python train.py --d_model=384 --n_head=4 --n_kv_head=4 --norm_eps=1e-06 --qk_norm=false --attn_scale=0.102 --tie_embeddings=false --init_std_down=0.0 --optimizer="adam_variant" --warmup_steps=245 --schedule="wsd" --decay_shape="exp" --steps=8900 --dataset="wikipedia_en"
MLP neurons of a small language model. Each row is named by its layer, matrix (up: input weights) and neuron, and shows model dimensions 96-191. Each number is 128 + 32 x the weight over its row's rms, rounded and kept within 0 to 255.
Before each neuron's rows, "fires on" lists the tokens most often at its 100 highest values on Wikipedia text that the model never trained on.

fires on: "ed", "an", "ru", "di", "tic", " "
L9.up717 [ 88 112  94  61 143 101 106 157 119 150 104 114 128 110 157 160 152 103 127 130  79 124 178 130 108  85 160 123 146 162 103 178 148 126 123 142  84 148 122 135 146 126  70  82 108  93 133 148 153 109 129 109 140 168 163 123  87 160 116 160  82 141 147 102 167 140 107  95 146 134  96 106  84  73 121 102  92 190 118 138 132 125 146 122 114 109 167 139 145 126  99 127 168 173 102  75]

fires on: "g", "s", "ri", "r", "ra", "p"
L9.up835 [ 52 138 117 155 108 143 150  99 120 136 188 134 118 168 129 116 145 136 166 131 171 136 169 110  64 150 111 107 110 127 104  53 107 100 110 166 148 144  87  37 114 122 158 148 112 131 146 153 147 118 163 144 139  70 137 133 121  98  86 119 141  57 100 196 100 139 123 136 143 160 141 174 107 105 103 160  49 115 126 118 191 145 168  62 112 202 154 117 124 110 156 100  99  93 123 121]

fires on: " 17", " and", " where", " In", "av", "co"
L5.up1043 [147  70 143 145 148 144  96 152 132 137 130 107 191 110 189 169  51 119 107 122 132 124 156 162 101 168 143  35 147 117 141 178  77 162 147 107 167 170 112 152 188  82 133 180 160 154 100  92 141 147  67 149 185 186 128 179  97 122 160 162 148  93 184 163 123 135 157  52 210 107 124 133 107 140 141 151 117 145 177 112  78 148 114 152 107 121 127 115  80 146  50 126  73 172 113  92]

fires on: "lic", "il", "ative", "al", "ent", "ic"
L5.up173 [112 146  97 115 146 204 109 144 166 136 112 141 144 130 109 170 107 180  47  92 104  83 112 131 128  90 110 138 174 122 103  65 159 120 104 136 212 161  59 136 153 109 102 147  87  59  58 123 100 113  31 138 139  94 113  77 143 188 119 161 154 118 147 149 184 116 153 122 150 118  84 116 112 188  77 100 103  81 135 184 111 195  96 138 140 130 162 154 108  84 100 155 174 135 138 101]

fires on: "d", "y", "ir", "ar", "al"
L9.up1575 [116 136 124 143 108 101  96  75 142 159  64 133 115 113  47 112 154 152 125 115 134 115 116  99 152 160 102 113  73 152 186 110 102 131  78 110 159 113 100 148 117 155 162  90  95 165 129  87 125 103 166 189 124  81 173  69 113 150 123 175  95  28 118  77 152 139 148 126 114 164 163 187 100  94 116 157 163 124 109 129 118 153 177 160 127 173 178 135 163 132 111 122 143  94 148 100]

fires on: "s", "e", "li", " Jo"
L9.up2021 [107 117  74 160 152 137 104 137 135 155 121 181 103  46 124 172 124 166 135 170 131 141 122 130 124 166 135 143 159 147  80 127 166 178  66  97  85 127 105 145 187 105 146 141 130 144 136 194 109 148  77  90 144 120 156 103 161  93 216  99 105  62  99 161 151 142 149  93  82  90 121 171 109 152 103 133 120 166  98  97 127 129 131 138 180  96 109 123 170 129 175 123 100 120  79  88]

fires on: " ", "ly", " w", "í", "c"
L9.up781 [123 161  50 138  77 138  73 134  88 113  74 141  89 139  92 153 136 154  77 124 113 116 138  43 115 176 153 142 111 146 152 121 117 117 173 113 110 108  69 163 124 162  80  91  87  82 161 141 151 128 173 125  86 122 128 141 134 140 132 144 128 129 161 158 107 157  97 115 116  80 122 155 101 157  31 152 128 125 141 128  55  79 144 115 203 135 119 126  70 211 183  76 198 128 104 153]

fires on: "s"
L5.up1460 [133 126 134 129  90  46 205 103 166  72 106 103 144 136 177 127 166  86 193 106 117 152 159  74 133 186 105 127 154 109 137  86 130  79 163 146 114 129 144  85 111  99 166 150 163 111 124  82 188 158 121 150 122 133  99 172 147 136 130  71 116 118 161 159 114 124 140 140 135 104 124 152  85  51  46 140 105 135  94 133 158 156 116  68 156 162 152 139 101 123 128 102 123 140 175 135]

fires on: " where", "te", "re", " one"
L5.up1179 [ 88 120 133 160 123 151 143 147 133 216  97 102  88 149 135 143 136 116 149 141 105 130 199 126 132  72 119 124 120  89  86 128 108 132 156 127 195 151 127 127 152  84 214 145 137 150 119 120 129 158 146 166  79 162 184  95 145  42 133 186 150  85  91  74 133 173 126 128 159 152  65 143 129  45 111 160 125 189 105 124 147 143 123 140 149 160 123 130 149 117 145  95 112 150 149  95]

fires on: "ive", "id"
L5.up765 [ 56 153 125 160  62 140 125 133 152 164  76 132  38 124 120 152  59 189 123 105  67 156 138 149 108 148 192  88  85 142 187  74 106 180  63  88 105 155  98 101 169 144 118  66 136 104 114 105 140 108 142 110 115 117 131  71  62 171 116  74 194 115 103  80 162 149 135 103 149 200 132 142 129 114 167 126 129 133 110 123 140 164 135 185 125 140 108 135 166 154 133 118 159 133 113  60]

fires on: " comp", "i", "P", "C", " Bi", "ri"
L9.up1144 [136 109 172 139 117 166 134  97 103 178 135  97 108 149 121 141 145 135 111 140  75  98 149 107 176 165 156 100  79 192  87 109 111 133 120 101  67 166 101 154 127 149 121 134  77 181 103 184 152 134 188  93 147 143 184 146 141 154 129 142 171  84 113 132 115  59 110 135 171 145 143 139 133  72 125 136  98 163 129  86 125 145 106 103  75 127 110  99 188 135  75  86 197 133  81 137]

fires on: "on", "is", "ul", "o", "in", "u"
L9.up1074 [ 61 174 118 145  79 118 120 119 140  77 120  98  98 135 165 167 178 174 142 157 108 134 158 137 209 151  47 101 125 139 131 139 112 140 146 133 117 126 113  85 100 139 194  85 116 131 138  90 164 208 162 127 107 134 164 147  99  76 145 164 169 104  80 121 143 109 122 142  80 141 118 117  96 129 124 194 113 174 135 163  67 194 220 162  81 108 110 153 159 169 107 125 183 168  69  94]

fires on: "f", "ac", "bo"
L5.up1822 [171  98 129 142 114 124 172 135 118 134 127 115 130 197 145 133  81 168 128 116 113 117 144  93 153 130 116 161 103 122 142 126 110 157 168  46  80 122 136  95 154 131 159  86 117 139 128 116  88 161  76 174 116 156 154 101 149 137 147 134 158 216  95 125  98 172 126 144  32 168 150  91 131 130 129 127 135 181  91 140 137  70 134 173 112 116  94  79 187  62 168 105 126 115  71  77]

fires on: "g", " to", "%", " and", " each"
L5.up351 [161  87 135 129 153 134  95 138  79 118 156 139 154 105 171 103  87 177 141 127 115 176 120 183  75 126 134 117 124 126 169  90 129 113  99 148 188 113  83 112 184  98 141 122 117 145 149 146 124 122 139  69 162  82 108 126  53  78 129 100 183 128 124 161 153 126 155 115 166 119 172 125 123 104 164 129 108 100  96 142  67 155 121 165 107  90 135  52 133 171 116 147 117 140 122 105]

fires on: "ur", "h", " Ber", "ci", "I"
L5.up1429 [138 151 117 116 146  72 107 146 130 175 117 111 112 123 144 146 102 172 144 133 173 146  96 126  98  69 160  69  85 102 121 174  99 143 105 134  98 149 163  98 137 140 150 117 156 112 122 166  77 143 144 127 124 137  82 180  52 100 182 104 139 145 130 102 180  79 111 123 144 154 159 113 123 109 155 129 139  76 100 148 148 147 142 207 178  86  93 153 115  80 110 114  80 140 137 175]

fires on: "e", "or", "y", "d", " p"
L9.up1557 [ 64 117 130 120 122 180  33 121 142 138 103 191 148 110  92  86 157 152 192 162 168 156 118 101 126 157 129 121  98  79 148  75  81 107 188 124 137 134  69 129 151  97 144  63 221 128  84 119 141 147 127 125 148 121 121  94 110 108 115 162 132 142 152 151 149 154 128 144 114 101 108 103 133 140 122  85 114 176 139 164 142  52 162 178 143  90 131 130 157 161 110 174 128 168 114  83]

fires on: "gi", "ti", "34", "ry", "ster", "44"
L5.up1885 [101 130 128 203 133  98  57 166 139  86 103  65 125 136 123 157  88 113 104 105 141 120 115 132  92 146  69 137 138  81 201  95 140 180 136 102 117 169  85 117  58 159  92 164  98 177 133 120  92 121 179 179 196 140 142 111 115 138 123 100 160 116 166 156 178 173 129  62 182  75 120 145 112 157 176 146 132 158 107 153 127  99 186 141 176 160  91 117 131 103 122 145 110 138 135 134]

fires on: "y", "am", "unt", " Henry", "3"
L5.up445 [117  98 159 126 107  73 123 201 158 164  94  98 223  89  95 148  73 104 130 122 151  71 100 184  81 140 145 154 117  94 142 121 108 116  82 154  98 122 155  51  69 109  98  66 165 101 118  95 211 125 136 151 108 118  60  96 136 106 139  42 115 168 143 112 141 142 118  81 153 117 164 151 147 148 125 139  92 162 179 137 132  62 140 122  71 118  78 149 113 138 150 104  97 120  93 156]

fires on: " w", " bo", "fa", "bo"
L5.up1392 [ 80  72 103 139 142 129 176 166 149 162 184  70 170 116 184 102 105 120  90 154 134 154 169  87 128  79  97 155 137  87 162 137  49 141 132  38 137 129 115 180  79 135 123  78 139 133 116  52 124 127  89 219  71  95 171  98 134  98 146 134 135 169 156 113 163 158 121 109 109 136 153 154 113 122 147 117 194 161  90 127 149  82 125 113 140 143  95 139 151 106 159 106 118 159 111 159]

fires on: "ed", "il", "mi", "er", " of", " made"
L9.up1449 [ 57 167 108 101 119 119 113 102 115 122 112 143 134 101 171  89 123 160 102 118 116 115 117 129 106 140 128 120 135 135 139 184 154 127 171 131  77 164 143 105 132 136 124 137 156 175 149 113 160 168 160 144 148 125 133 146  32 169 121 123 166 116 165 119 156 116 152 163 144  87  82 126 183  97 160 127 157 134 140 210 132 145 164 153  86  85  98 152 126  91  65  85 110 139 140 101]

fires on: "end", "ated", "ate", "ative", "al"
L5.up79 [129 163 130 158 151 188 157 169  99 127  79 166 110 178 130 112  65 135  79 134 124 107 118 118 125 113 117 100 174  82 106 131 193  82 107 147 145 215 109 155 123 109 102  85  99 126 105 158 131  98  94 111  95 112  63  88 113 155  93  59 160 105 137 114 159 129 184 134 240  79 151  89 123 129 210 152 104  95 137 167 118 167 164 114 123 111 109 136 167 107 122  99 119 127  73  92]

fires on: "k", "th", "ul", "is", "es"
L9.up496 [ 93 139 106 141 104 146  89 122 153 112 129  94 106 120 136 138 203 120 137 114 154 117 122 129 111 177 101 109  91 135  95  94 126 147  94  70 170 126 166 122  89 136 129 138 122 136  98 143 208 109 140 107 101 146  95 126 143  78 181 100  87 142  99 119 127 128 167 152 123 129 165 177 145 193 117 158  93 154 172 116  35 134 230 164 120 121  96  96 181 141 118 100 107 115 119 129]

fires on: " ", " in", "ed", "k", "ive", ","
L9.up2081 [104  86 106  44 143  99 164 127 122  89 159 165 101 125  66 126 144 133 121 159  90 134 164 151  92 111 162 113 116  81 169 131 115 143 125 156 143  97 168 123 135 116 109  77 105 106 173 160 176 116 159 101 118 143 134 150  73 191  93  84  96 131 121  92 187 151 108 157  94 101  31 121 116 166 121 140 110 178 166 149  86 133 177 123  98 135 114 107 152 156  84  88 100 165 145 127]

fires on: "b", "u", "f", " so", "aff", "ma"
L5.up1647 [131 146 104 109 148 183 136 172 123 130 140 118 139 185  44 122  80  98 133 159  94 192 116 100 192  96 106 209 105 120 102 129 104 100 157  52  93 142 152 112  87  87 162 137  75 183 145  81  67 103  84 153 114 149 163 173 127 153 169 115 189 119 166 169 133 163 120 188 117 158 166  95 154 182 140 119 145 173 118 149 126  76 139 158 107  90 130 135 138 113  98 169 175 105 106 152]

fires on: " ", " was", "c", "s"
L9.up187 [151 136  94 124  87 163 106 146 121 114  97 140  55  85  64 150 151 160 134 124 154  91 190 111  86 232 159 166 144 170  73 129  93 145  82 181 123  72  94 110 113 123 102 136 127  98 156 136 176 147 122  92  73  96 144  84  97 144 116 143 116 166  75 132 122 114  82  96 155 116 156 190 119 142 143 159 135 128 140 101 156 148 138 114 146  99 144 125 127 139 132  91 112 105  89 184]

fires on: "y", "ill", " Tom", "ley", "ell", "al"
L9.up1212 [106 105  65 147  85 147   9  95 163  74  44 173  85 117 125  86 199 124 169 103 133 190 136 161 145 155 157 147 105 184 171 142 173 173  59 149 194 139 148  85 142  86 126 129  76  66 117 134 202 154 205 130  87 103 168 119 144 106 155 136 146  80 122  87 102 164 105 177 101 204  72 124 132 122 105 111 153 143 124 166 165 102 159 126 111 163 131 116 179 139  99 100  99 124 177 101]

fires on: "ri", "M", "C", "la", " of", "a"
L9.up1218 [ 51 101 152 132 100 120 147 132 132 102 148 164 117 149  95 136  99 113  84 138 127  63 156 125 167 134 138 150  79 170 128 119  75 101 141 120 117 150 126 153 125 138 145 124 135 137 129 180 133 157 172 152 155  81 129 117 163 132 197 136 170  87 141  87  60 147 113 161 158 112 183 118  71  98 124 161 126 111 114 155 150 131 120 188 150 155  69 121 123 131 145  91 165 107  51 163]

fires on: "d", "s", "e", "g", "k", "or"
L9.up1252 [144  75 119 129 139 124 167 146  99 135 145 208  84  74  82 130 121 126 139 162 120 147 201  90  95 131 137 112 130 142 159 138 139 119 141  82 109  78 111  74 112 184 159 170 148 143 151 165 143 111  75 110 132 106 129 116 143 115 136 144 119  57 121 166 177 143 157 120  93  83  70  97 105 112 129  81 125 175 115 153  69 179 112 141 181 168 154  94  74 194 105  78  53 164 104 123]